{"hidden_size": 160, "num_attention_heads": 2, "vocab_size": 2580, "norm_eps": 1e-06, "attn_scale": 0.125, "tie_word_embeddings": true, "parallel_block": false, "init": "normal", "init_std_o": 0.00882, "init_out_by_depth": true, "learning_rate": 0.00253, "beta1": 0.9, "max_seq_len": 384, "dataset": "wikipedia_en"}
MLP neurons of a small language model. Each row is named by its layer, matrix (up: input weights) and neuron, and shows model dimensions 80-143. Each number is 50 + 10 x the weight over its row's rms, rounded and kept within 0 to 99.
Before each neuron's rows, "fires in" lists the words (lower case) most often at its 100 highest values on Wikipedia text that the model never trained on.

fires in: "1", "one", "st"
L2.up464:45 40 53 46 63 61 69 52 43 64 52 53 52 50 50 29 44 55 45 49 30 40 45 24 52 56 37 35 42 48 44 41 41 54 42 57 43 61 59 56 43 55 35 60 58 61 47 46 55 40 28 28 61 45 37 51 43 53 50 40 58 59 33 61

fires in: "he"
L5.up195:57 52 63 57 66 60 61 57 38 53 39 35 43 49 39 41 35 60 40 58 66 53 64 44 45 52 57 58 61 55 40 54 46 44 48 47 34 42 66 42 55 56 39 58 39 45 52 33 58 54 43 69 59 54 55 54 44 55 53 50 53 71 64 40

fires in: "of"
L2.up365:46 46 64 55 50 42 58 66 56 45 51 46 45 43 58 61 47 48 49 43 52 44 49 56 47 55 53 52 37 40 36 32 32 62 45 51 25 66 68 41 40 60 56 45 52 49 67 35 42 47 65 50 48 59 41 58 39 68 56 67 58 57 47 62

fires in: "have", "on", "released", "find", "be", "has"
L5.up72:56 49 32 48 59 54 55 52 39 48 44 51 54 50 53 60 64 50 40 60 60 40 35 75 62 45 44 46 65 68 66 39 48 51 54 65 55 42 33 38 51 23 74 49 54 53 63 49 41 32 62 48 63 64 48 55 68 66 65 52 35 54 50 37

fires in: "of", "de"
L2.up398:45 55 58 44 49 38 63 66 47 49 49 31 39 53 42 44 60 51 46 46 52 50 61 64 52 37 54 69 41 44 17 46 38 40 67 47 49 51 40 51 59 58 56 47 36 55 50 27 58 38 54 57 59 54 47 50 35 41 61 59 37 57 48 48

fires in: "in", "the", "was", "complex"
L5.up157:40 50 42 47 58 36 59 56 40 34 44 49 50 74 50 51 64 58 59 59 42 38 46 46 74 68 34 56 56 37 41 53 49 37 53 31 33 42 52 43 45 56 44 67 43 40 35 29 61 56 51 63 63 33 57 46 56 59 53 53 38 49 52 37

fires in: "in", "all", "votes"
L2.up3:72 62 47 31 56 69 53 49 39 50 42 36 41 43 50 35 53 49 52 61 48 51 53 56 36 46 47 43 44 42 53 44 43 45 55 43 60 65 56 42 45 36 60 42 46 43 70 46 48 42 67 47 46 68 36 43 53 55 38 59 44 47 61 42

fires in: "who", "or", "whole", "but"
L5.up485:55 79 38 42 53 61 61 51 47 47 61 51 43 40 33 59 57 49 46 39 30 45 58 26 71 66 43 39 41 29 53 39 38 42 45 55 66 45 56 53 43 47 46 25 49 51 44 54 57 44 65 61 63 49 47 61 53 53 37 59 54 57 43 49

fires in: "he", "health"
L5.up451:50 54 36 41 47 49 42 44 36 55 31 59 50 60 24 47 40 54 47 53 41 40 54 48 41 34 46 63 48 58 57 53 56 48 59 50 50 37 50 44 55 33 67 43 47 45 61 48 53 42 48 46 53 49 53 44 44 90 53 37 49 63 48 41

fires in: "7", "5", "6"
L2.up396:61 66 49 54 54 49 45 44 46 49 46 51 54 44 41 48 49 67 45 53 47 61 53 25 51 53 41 41 59 51 63 56 61 43 46 44 78 58 51 57 49 51 69 37 49 55 50 52 58 38 56 53 46 55 54 35 44 48 54 33 75 40 41 48

fires in: "as", "all"
L2.up31:51 37 55 60 64 57 48 52 71 58 50 32 51 52 56 38 49 44 41 49 60 58 49 49 33 50 34 50 35 49 54 54 63 38 46 60 50 49 55 51 46 30 58 31 64 47 42 53 37 43 50 35 44 44 33 44 50 48 39 53 51 64 51 60

fires in: "has", "have", "virtually"
L2.up230:42 42 46 44 61 48 49 53 42 53 51 40 61 30 48 58 53 57 57 46 57 21 38 49 67 42 47 63 60 46 60 43 63 57 55 46 60 53 52 38 53 47 56 32 35 56 56 55 46 31 64 49 66 34 63 37 33 28 37 56 40 46 60 49

fires in: "it", "its", "was", "moving", "film"
L5.up619:51 40 38 51 35 51 42 52 46 35 61 60 53 61 64 55 56 61 32 54 59 45 36 55 51 48 44 51 58 38 29 60 45 49 44 40 43 44 48 58 22 68 46 42 52 47 47 58 51 39 60 52 39 19 55 45 66 59 56 34 35 58 64 60

fires in: "of"
L5.up427:41 38 55 47 43 48 71 65 42 35 43 57 38 60 45 56 53 43 39 61 47 46 58 46 54 52 52 57 52 49 51 47 35 37 50 66 62 63 48 60 51 70 57 64 51 50 62 49 57 42 45 53 79 48 52 42 57 50 27 51 53 24 51 48

fires in: "is", "may", "government", "national", "are"
L2.up291:53 49 47 56 45 43 57 29 31 41 57 68 60 35 67 58 30 43 54 57 32 46 47 42 73 37 45 64 42 55 64 51 45 56 35 50 44 74 56 46 60 55 49 57 32 49 69 58 47 53 68 58 62 48 57 45 42 42 51 59 60 63 51 48

fires in: "which", "film", "architecture", "architectural", "director", "architect"
L5.up558:41 61 46 36 57 35 51 41 43 42 56 64 60 45 45 60 59 60 51 53 44 42 34 52 22 62 66 60 50 39 50 47 54 50 46 63 45 44 56 69 29 48 58 48 50 60 37 61 45 35 32 55 51 49 45 60 47 55 35 49 40 48 79 49

fires in: "the"
L2.up274:53 62 57 38 56 55 49 47 52 40 48 61 49 55 46 44 55 54 55 53 39 50 31 53 51 40 40 63 52 65 26 71 63 52 48 61 50 71 66 54 35 58 57 70 43 44 62 64 53 47 64 49 45 43 55 45 41 58 36 52 31 51 59 38

fires in: "a", "he"
L2.up381:42 46 41 40 53 55 62 42 63 47 44 56 46 38 55 42 53 29 49 34 57 40 52 53 45 56 53 40 68 52 64 44 34 45 41 59 41 64 47 56 57 41 38 20 47 56 45 34 57 53 25 62 45 45 52 47 37 69 47 41 56 48 52 62

fires in: "united", "mathbf"
L5.up309:44 42 58 45 73 53 62 44 43 46 52 57 64 68 49 44 43 56 63 41 54 55 60 48 65 37 50 34 55 46 45 49 44 38 66 45 37 35 54 42 57 43 43 57 63 40 70 32 69 57 49 64 63 65 39 45 57 48 55 53 50 33 50 54

fires in: "a", "the", "s", "another"
L2.up273:51 33 43 57 35 47 42 30 74 53 58 56 48 41 54 60 56 44 57 63 60 48 71 33 47 53 52 43 36 43 65 46 51 51 51 63 43 48 48 51 33 56 52 49 41 49 42 53 55 41 56 50 43 40 38 30 59 55 55 68 55 51 68 59

fires in: "a", "an"
L2.up410:31 40 30 57 47 35 65 53 56 52 65 64 61 40 49 50 43 33 51 66 49 54 51 56 61 54 56 56 56 38 37 40 41 55 46 66 59 40 58 55 49 47 49 40 44 62 31 42 52 43 44 59 43 43 49 36 50 70 58 45 25 49 37 56

fires in: "career", "production", "years", "february"
L2.up91:48 49 50 49 54 60 66 57 48 42 48 37 61 58 61 41 46 61 66 55 41 64 46 66 51 61 67 59 45 48 39 53 52 48 55 56 41 55 31 50 56 50 57 54 57 42 56 56 39 67 53 50 51 55 42 40 30 59 61 35 46 49 77 53

fires in: "him", "her", "himself", "killed"
L5.up246:47 64 42 46 52 34 45 49 62 28 53 49 49 58 51 46 63 54 48 49 46 48 57 47 45 48 50 45 41 51 51 46 58 43 56 33 67 62 43 61 34 49 51 47 44 54 46 69 53 44 34 71 22 57 41 45 50 45 36 37 51 39 45 57

fires in: "as", "his", "her"
L5.up399:46 55 23 41 62 55 57 49 75 46 38 56 49 55 53 44 70 42 75 31 60 62 47 32 55 38 49 44 56 51 60 64 63 58 56 49 38 42 41 58 49 42 51 63 44 56 45 39 58 35 55 70 46 51 32 40 44 46 33 51 63 45 59 50

fires in: "his", "him", "her"
L2.up41:52 47 54 44 34 44 56 48 73 33 63 62 39 43 44 48 51 41 48 39 51 53 44 47 53 34 28 42 57 33 31 56 47 35 67 55 45 53 55 47 28 21 55 67 37 28 65 43 43 48 59 59 48 47 47 60 33 58 52 54 53 55 57 58

fires in: "and", "or", "has"
L5.up432:38 34 46 57 41 37 55 59 37 41 55 39 57 56 49 58 42 48 48 42 45 49 60 58 43 55 46 54 45 50 44 51 46 52 51 57 50 56 52 43 45 22 46 63 58 46 37 42 41 43 50 48 65 50 53 54 30 57 67 64 48 40 51 53

fires in: "the"
L2.up187:55 56 55 66 43 36 36 51 60 48 52 63 61 64 59 73 58 49 46 28 31 64 46 63 57 51 53 46 65 57 46 61 57 50 47 50 33 61 42 53 48 50 45 51 41 51 55 37 44 59 59 41 49 54 40 35 43 45 51 62 36 55 46 50

fires in: "s", "their", "an", "the"
L7.up279:46 48 39 55 48 54 45 25 50 42 47 42 59 62 49 53 54 70 49 68 42 54 56 57 52 44 64 71 48 42 48 30 54 45 50 45 44 49 46 37 53 41 49 49 40 46 45 45 45 56 73 51 51 49 58 43 44 44 55 59 48 33 30 35

fires in: "to"
L2.up421:40 43 54 43 45 49 59 49 50 47 53 40 33 54 51 50 45 63 53 50 58 47 49 66 45 28 37 58 43 44 31 48 42 65 48 50 45 50 56 53 56 28 36 45 49 49 51 67 65 36 59 49 67 46 57 46 35 46 44 43 53 56 56 49

fires in: "a"
L5.up266:43 42 57 51 46 48 42 24 63 44 40 47 61 44 32 55 41 59 51 41 42 70 63 43 43 58 52 40 68 52 50 60 43 36 47 37 32 49 51 31 40 29 57 70 54 52 60 41 52 65 47 65 65 55 42 39 33 51 56 69 54 52 50 73

fires in: "and"
L2.up229:42 49 40 41 40 53 37 67 54 53 27 43 47 67 58 50 52 53 62 44 41 40 49 42 60 47 36 53 50 42 48 37 44 35 52 47 53 48 48 39 73 47 41 50 54 26 46 46 46 34 48 53 62 48 57 44 61 46 62 47 57 32 54 32

fires in: "to", "well", "silver"
L2.up268:57 49 44 36 66 34 59 48 54 34 77 35 51 42 44 33 64 40 50 69 43 66 44 43 51 56 35 69 44 52 42 43 55 54 61 34 67 42 47 50 54 63 37 45 45 54 64 48 51 33 63 42 38 55 57 39 48 60 50 37 64 61 43 45

fires in: "this", "s", "their", "more", "such", "his"
L5.up24:25 58 38 48 49 51 45 39 42 51 60 63 55 54 49 56 66 58 42 49 40 61 52 48 36 55 42 57 63 61 44 40 61 54 49 50 48 68 33 63 29 57 63 58 50 43 50 61 34 47 54 67 37 43 36 33 47 47 44 51 35 70 60 64

fires in: "that", "where", "for", "which"
L2.up564:55 48 37 42 50 55 76 48 51 45 57 61 31 34 55 53 53 47 54 45 46 39 68 51 56 54 35 33 50 45 43 42 58 37 60 44 44 60 37 54 61 64 57 26 46 48 53 65 56 46 47 34 78 39 54 44 55 51 53 42 65 63 50 36

fires in: "of", "in"
L2.up375:41 45 55 56 53 50 58 43 63 43 34 47 50 53 51 38 53 49 45 30 47 58 56 68 56 31 60 49 52 57 39 45 38 46 35 47 40 53 65 61 65 41 66 43 50 51 72 55 52 54 44 60 44 55 56 55 51 47 37 46 51 51 32 45

fires in: "party", "president", "several", "billboard", "members", "career"
L2.up264:53 49 48 51 49 44 31 46 46 56 54 54 54 65 53 40 55 39 28 46 64 34 61 60 38 51 69 48 39 66 50 47 43 45 65 52 34 43 38 50 60 71 62 43 55 64 52 45 39 44 66 46 62 40 49 46 29 59 59 42 36 43 62 57

fires in: "of", "incumbent", "philippine"
L7.up453:33 41 47 51 50 37 48 57 38 46 42 62 47 74 34 61 44 48 44 50 52 65 65 36 54 50 34 54 73 49 37 54 47 52 67 62 58 50 28 58 53 51 41 60 34 44 46 47 52 43 34 55 56 39 36 42 53 36 60 61 48 53 51 48

fires in: "who", "they", "had", "she", "he"
L5.up30:45 43 38 46 62 63 31 45 55 58 49 55 61 57 50 46 43 58 42 30 49 60 52 59 54 44 49 50 55 63 40 50 51 49 53 42 42 52 48 52 51 42 57 40 63 49 44 60 47 49 52 59 61 37 54 57 55 39 39 54 59 57 48 42

fires in: "that", "there", "www", "which"
L5.up542:41 54 44 39 33 57 45 48 34 57 50 34 50 44 45 43 58 45 49 47 51 63 53 48 58 58 34 69 72 35 47 62 70 55 40 46 40 37 52 52 43 52 56 44 58 58 40 62 58 22 56 46 46 41 59 49 66 32 55 42 49 41 47 51

fires in: "2022", "2020", "2021", "2026", "2023", "2025"
L2.up61:40 37 51 53 59 29 50 47 41 54 45 59 42 54 48 38 57 61 62 57 48 48 54 49 54 49 53 51 57 49 33 61 55 56 66 42 46 28 56 24 40 67 54 56 46 70 54 55 36 39 48 42 37 51 59 50 51 53 62 69 55 44 51 50

fires in: "2023", "2022", "2021", "2020", "politician", "2024"
L5.up595:53 55 56 51 82 34 37 50 51 41 51 55 34 42 31 65 48 48 43 43 51 49 56 50 53 40 53 38 46 37 40 50 52 42 57 55 56 46 59 58 66 61 41 59 46 57 49 47 60 53 50 41 47 44 48 58 55 63 49 40 54 36 36 56

fires in: "city", "county", "love", "pandove", "above"
L2.up422:42 40 50 40 55 39 38 54 46 46 47 47 65 43 48 41 36 59 59 59 56 52 51 45 37 58 53 54 30 55 60 57 33 47 60 47 48 56 41 57 54 30 37 26 45 55 53 61 45 44 60 48 60 35 41 46 61 57 55 55 63 69 68 49

fires in: "or", "than", "and"
L2.up56:55 48 48 50 45 35 47 60 53 52 45 32 44 58 49 53 47 57 71 54 48 51 41 49 43 38 56 45 40 50 37 46 49 38 46 40 36 38 53 71 37 43 53 59 41 62 59 53 42 47 48 45 62 49 58 49 61 64 81 59 57 48 42 52

fires in: "2023", "as", "2022", "2024", "2025", "2021"
L2.up577:45 43 31 54 46 45 60 43 53 37 46 44 46 44 63 38 67 53 34 52 54 42 43 56 49 61 47 53 48 57 33 62 32 37 56 65 42 63 40 57 41 46 51 34 53 67 37 43 64 49 66 42 48 56 62 44 44 44 57 38 58 45 42 54

fires in: "for", "of", "or", "while", "by"
L7.up243:51 56 43 32 36 39 38 48 44 45 40 37 62 52 48 52 63 56 38 37 66 65 54 49 39 32 34 36 54 49 55 43 68 41 42 49 57 38 43 43 63 54 29 53 43 48 63 55 45 61 64 60 49 53 61 39 44 54 47 44 55 34 56 52

fires in: "to", "at", "for", "during", "in", "of"
L7.up219:49 58 42 41 43 65 37 49 57 51 54 50 49 44 48 46 57 47 48 43 51 44 52 47 58 48 38 63 40 52 30 53 70 55 62 59 66 49 57 46 39 57 54 35 56 41 51 55 49 39 60 43 51 57 40 17 54 74 53 63 39 32 47 65

fires in: "he", "she", "ha"
L7.up576:56 54 35 42 47 57 44 43 60 55 36 55 56 48 53 41 58 66 23 29 33 53 55 65 48 62 52 66 66 53 37 51 46 54 43 58 44 46 47 58 56 49 66 40 54 34 44 38 56 29 46 69 58 62 52 28 54 48 45 44 52 46 40 33

fires in: "was", "were"
L2.up77:59 38 35 36 43 63 50 50 62 38 46 37 64 58 49 56 41 44 41 43 56 56 52 62 52 50 47 32 55 55 33 52 63 54 47 50 64 45 41 42 36 68 54 46 48 43 74 47 52 36 66 84 49 40 42 31 46 35 50 39 42 34 40 59

fires in: "election", "region", "system", "area"
L2.up217:53 47 56 46 54 71 52 57 37 41 48 40 53 33 56 47 46 62 52 51 41 50 57 30 44 51 63 51 41 49 41 47 42 51 31 32 38 59 65 58 65 59 33 46 35 48 35 55 49 34 44 53 36 45 39 49 49 55 60 44 58 37 70 50

fires in: "team", "season", "round", "footballer", "was"
L2.up586:57 47 48 50 54 56 39 45 52 34 38 38 57 53 51 40 64 69 32 49 49 39 53 62 48 32 42 74 48 45 26 48 55 49 49 56 45 63 47 48 38 40 66 56 65 76 65 61 60 41 40 61 51 42 42 56 45 54 40 40 59 45 67 30

fires in: "his", "her"
L7.up497:42 56 67 57 46 46 68 43 66 43 47 67 53 57 37 50 57 48 36 54 36 52 58 70 44 51 50 45 50 58 48 27 42 47 52 52 47 40 48 40 35 46 43 53 40 50 54 64 40 56 41 36 53 46 48 49 45 50 27 53 58 55 51 53

fires in: "the", "early", "their", "activities", "national", "activity"
L2.up45:38 58 53 57 40 67 34 40 38 36 45 71 45 57 52 55 36 47 44 45 49 42 62 61 53 55 42 42 45 36 41 52 54 38 59 56 49 65 60 45 24 52 56 55 35 35 48 49 49 56 74 44 45 50 56 41 41 60 66 55 53 41 44 45

fires in: "film", "as", "which", "son", "alexander"
L5.up286:35 40 30 38 48 37 63 25 43 53 53 34 53 40 57 27 52 62 44 67 50 65 62 47 28 55 59 55 52 28 57 54 52 59 48 45 31 50 48 62 65 53 47 43 40 52 46 51 54 43 48 61 45 47 49 52 45 56 23 32 51 50 56 39

fires in: "his", "its", "2019", "manager"
L5.up138:45 45 48 62 48 48 42 57 46 52 31 58 42 58 63 57 63 63 57 47 42 53 37 61 34 31 70 49 58 63 53 56 35 41 43 46 51 60 54 47 73 32 54 65 54 62 42 45 33 65 56 41 45 35 43 37 45 51 56 58 46 67 44 48

fires in: "her", "angeles", "a", "media"
L2.up384:22 33 36 48 41 39 65 50 56 53 48 51 68 44 34 47 54 34 55 45 52 53 53 49 52 54 47 55 60 55 33 63 55 46 64 56 33 60 24 44 40 42 55 47 49 39 61 50 45 55 34 57 56 43 49 50 42 75 45 60 58 46 56 32

fires in: "and", "such", "japanese", "english", "producer", "referred"
L5.up362:52 38 34 26 51 30 67 46 41 62 56 59 56 70 39 56 45 59 56 57 53 63 36 38 37 48 63 54 34 50 55 47 51 58 64 54 34 50 69 57 41 48 65 35 54 51 53 48 49 26 50 34 43 56 49 46 54 57 32 51 63 44 47 53

fires in: "by", "of", "the", "with"
L2.up100:54 60 60 54 40 41 63 46 62 41 34 43 42 56 47 56 67 54 40 34 47 47 46 48 38 52 44 55 57 53 69 51 56 52 57 49 64 32 24 49 71 48 39 52 73 43 60 38 38 43 49 59 62 43 31 45 54 49 51 49 66 54 47 45

fires in: "team", "round", "club", "tournament", "championship", "match"
L2.up608:43 61 38 67 45 51 60 30 66 54 52 55 65 32 54 46 55 43 51 61 55 41 48 46 43 55 60 59 44 67 65 33 51 46 28 38 51 61 46 38 42 65 50 57 60 48 48 44 47 34 42 49 56 39 37 56 44 40 45 44 63 42 48 46

fires in: "who", "country", "well", "whole", "together"
L2.up46:58 60 42 53 66 47 54 37 50 59 68 63 46 27 37 53 66 46 60 43 45 44 53 49 46 49 42 62 37 33 59 54 54 48 69 40 52 55 66 33 40 54 59 52 66 38 53 42 66 47 38 45 59 44 54 47 41 38 46 56 38 62 49 51

fires in: "6", "8", "7", "5"
L5.up111:45 53 56 61 51 48 62 36 52 55 32 36 69 25 32 44 67 48 44 45 58 53 50 23 49 54 48 29 52 47 47 44 55 43 61 63 57 51 34 53 67 21 55 53 31 62 58 53 60 45 48 40 72 57 54 37 35 55 48 40 57 45 34 57

fires in: "all", "two", "these", "three", "both", "hockey"
L5.up434:55 55 51 34 36 48 37 37 52 58 59 55 42 62 55 53 36 58 61 64 69 63 58 50 70 56 48 58 23 53 52 48 54 42 37 34 43 62 38 40 50 48 46 38 45 48 60 46 64 48 49 42 38 56 60 42 58 53 45 38 58 34 39 56

fires in: "to"
L5.up566:47 59 41 32 53 47 58 55 44 51 50 35 51 55 64 49 46 59 43 47 47 49 37 44 53 50 42 68 54 47 81 49 53 60 61 32 39 45 47 43 45 40 41 50 49 58 57 66 57 55 55 59 60 57 61 48 59 29 49 58 50 54 40 46

fires in: "in", "during", "on", "near"
L5.up55:38 67 71 52 44 48 53 52 62 62 40 58 52 52 63 43 67 41 45 52 48 61 51 52 47 22 53 60 49 59 42 37 34 46 59 51 46 56 56 58 36 65 47 56 61 48 56 53 59 67 26 64 45 55 45 51 44 50 59 50 62 51 54 62

fires in: "at", "so", "soil"
L5.up305:45 53 65 69 53 36 46 45 56 48 63 42 43 54 57 57 63 58 60 50 41 56 34 50 54 61 54 65 35 39 56 39 44 62 28 49 65 46 49 52 54 48 50 58 55 39 54 66 54 39 55 58 47 37 53 63 53 55 49 65 58 37 38 41

fires in: "the", "its", "consent", "florida", "is", "an"
L5.up627:35 43 46 49 41 41 48 40 37 49 38 71 39 42 36 42 57 41 40 54 47 62 41 52 41 75 41 54 45 51 49 49 50 42 47 56 53 40 56 48 66 79 62 53 50 45 46 50 48 52 73 48 52 42 62 44 75 59 44 55 27 52 48 59

fires in: "2022", "2021", "2024", "2012", "2014"
L7.up94:20 33 70 56 57 22 43 58 52 67 20 54 42 56 54 47 52 58 66 49 52 55 37 50 51 59 49 73 67 59 55 57 59 53 54 57 44 47 38 47 22 52 44 56 37 51 45 50 59 46 74 61 58 49 43 51 53 62 47 46 52 58 65 50

fires in: "is", "can", "type"
L2.up293:40 33 52 57 43 37 59 46 47 32 53 43 64 40 44 40 47 50 48 63 48 60 42 63 51 56 42 64 62 55 66 64 50 45 22 50 42 50 58 58 56 55 37 51 40 67 38 48 37 48 86 52 42 39 54 44 47 42 54 52 51 44 49 63

fires in: "to"
L5.up494:42 39 62 26 47 45 57 55 57 47 56 42 42 38 51 60 39 48 51 52 56 40 45 36 80 63 67 52 47 49 39 55 44 45 44 48 71 44 54 36 51 38 50 60 40 45 56 41 47 21 51 43 47 57 60 42 61 79 57 46 50 51 52 50

fires in: "as", "asia"
L5.up147:49 44 40 52 43 51 34 65 53 57 56 49 51 56 41 52 67 58 37 44 64 52 34 63 41 63 49 66 42 51 59 59 53 54 36 50 49 59 41 47 39 40 50 44 60 67 41 27 73 63 48 44 35 51 64 58 48 48 65 57 48 36 22 49

fires in: "at", "overlap", "as"
L5.up568:42 39 43 51 63 42 49 50 49 52 57 53 58 49 53 40 64 45 53 27 35 57 29 41 53 66 50 63 52 64 34 49 50 65 45 44 65 61 51 63 41 64 43 47 40 46 50 47 60 67 57 62 36 42 47 54 42 33 40 52 57 46 39 33

fires in: "be", "two", "has", "one", "night", "three"
L5.up394:50 59 53 39 45 57 43 38 40 54 41 52 51 42 53 31 54 45 30 66 42 51 55 44 39 64 32 57 59 67 40 47 46 39 29 57 62 52 53 45 62 52 43 21 61 31 56 42 48 54 44 50 47 43 44 45 53 56 58 33 59 51 70 57

fires in: "to", "known", "often", "also", "them", "frequently"
L5.up400:52 50 47 47 46 40 55 51 52 50 44 50 50 48 38 52 58 50 38 44 52 54 28 55 26 44 31 38 38 45 63 47 63 68 45 34 39 35 48 72 44 43 51 42 54 60 54 50 57 62 49 40 37 48 44 51 44 66 37 35 48 42 68 47

fires in: "it", "area", "region", "world"
L5.up6:52 36 66 42 41 61 36 45 58 44 44 52 45 45 26 44 45 43 47 41 48 47 54 40 65 54 66 72 52 53 56 61 55 42 38 50 35 53 40 42 49 58 47 42 64 43 46 51 56 27 54 42 47 51 31 69 49 34 42 36 53 41 48 57

fires in: "in"
L2.up432:52 51 60 40 47 53 71 70 65 29 60 34 51 43 39 53 63 62 56 48 41 52 44 46 58 36 72 50 26 41 35 54 51 63 48 42 39 43 62 61 49 42 45 48 54 39 54 45 50 65 56 54 53 38 48 36 42 51 35 40 49 61 50 29

fires in: "president", "minister", "general", "member", "senate", "court"
L2.up30:17 66 46 62 58 46 55 43 44 48 50 57 43 58 50 44 59 39 62 55 45 45 45 40 56 54 61 59 60 35 47 52 69 42 38 42 41 53 55 46 69 51 45 51 41 52 49 35 41 59 53 44 35 35 58 39 60 36 45 43 54 43 55 38

fires in: "the", "these"
L2.up226:63 55 52 63 43 54 67 43 42 56 53 62 59 66 63 64 53 60 50 34 37 60 66 44 43 65 45 32 71 72 32 63 54 48 44 52 46 49 54 42 42 53 51 51 37 49 59 48 46 48 73 50 67 48 27 44 46 29 38 61 43 55 47 50

fires in: "of", "in", "within"
L5.up409:25 40 39 55 78 45 60 49 33 69 68 56 39 48 55 64 43 51 44 50 54 57 48 49 52 51 28 61 54 56 57 45 54 47 60 54 41 42 52 56 52 47 46 65 46 37 54 44 48 53 51 45 58 36 53 47 62 53 46 54 44 44 61 40

fires in: "the", "pandove", "love"
L2.up632:57 60 51 53 64 61 40 40 59 50 59 47 43 65 49 63 56 44 52 65 35 51 32 61 36 51 40 44 47 58 48 53 55 28 43 59 51 62 74 51 57 58 29 63 55 42 55 49 59 37 47 53 35 52 58 43 48 52 39 67 54 60 37 35

fires in: "national", "chief", "regiment", "the", "former"
L2.up15:33 50 58 60 47 66 50 27 52 24 56 44 45 58 62 66 63 60 46 56 50 45 55 55 25 50 67 60 58 61 47 55 37 45 40 44 45 53 52 56 50 56 53 68 32 56 65 45 48 63 52 52 51 40 40 59 48 49 46 58 38 62 69 46

fires in: "was"
L2.up450:51 51 43 38 66 50 60 54 54 35 48 42 41 44 45 49 46 46 47 65 42 48 66 62 48 40 44 46 57 35 44 49 74 60 65 42 56 52 55 49 46 55 66 55 41 56 57 59 38 41 42 72 56 37 46 52 49 30 55 47 40 40 49 63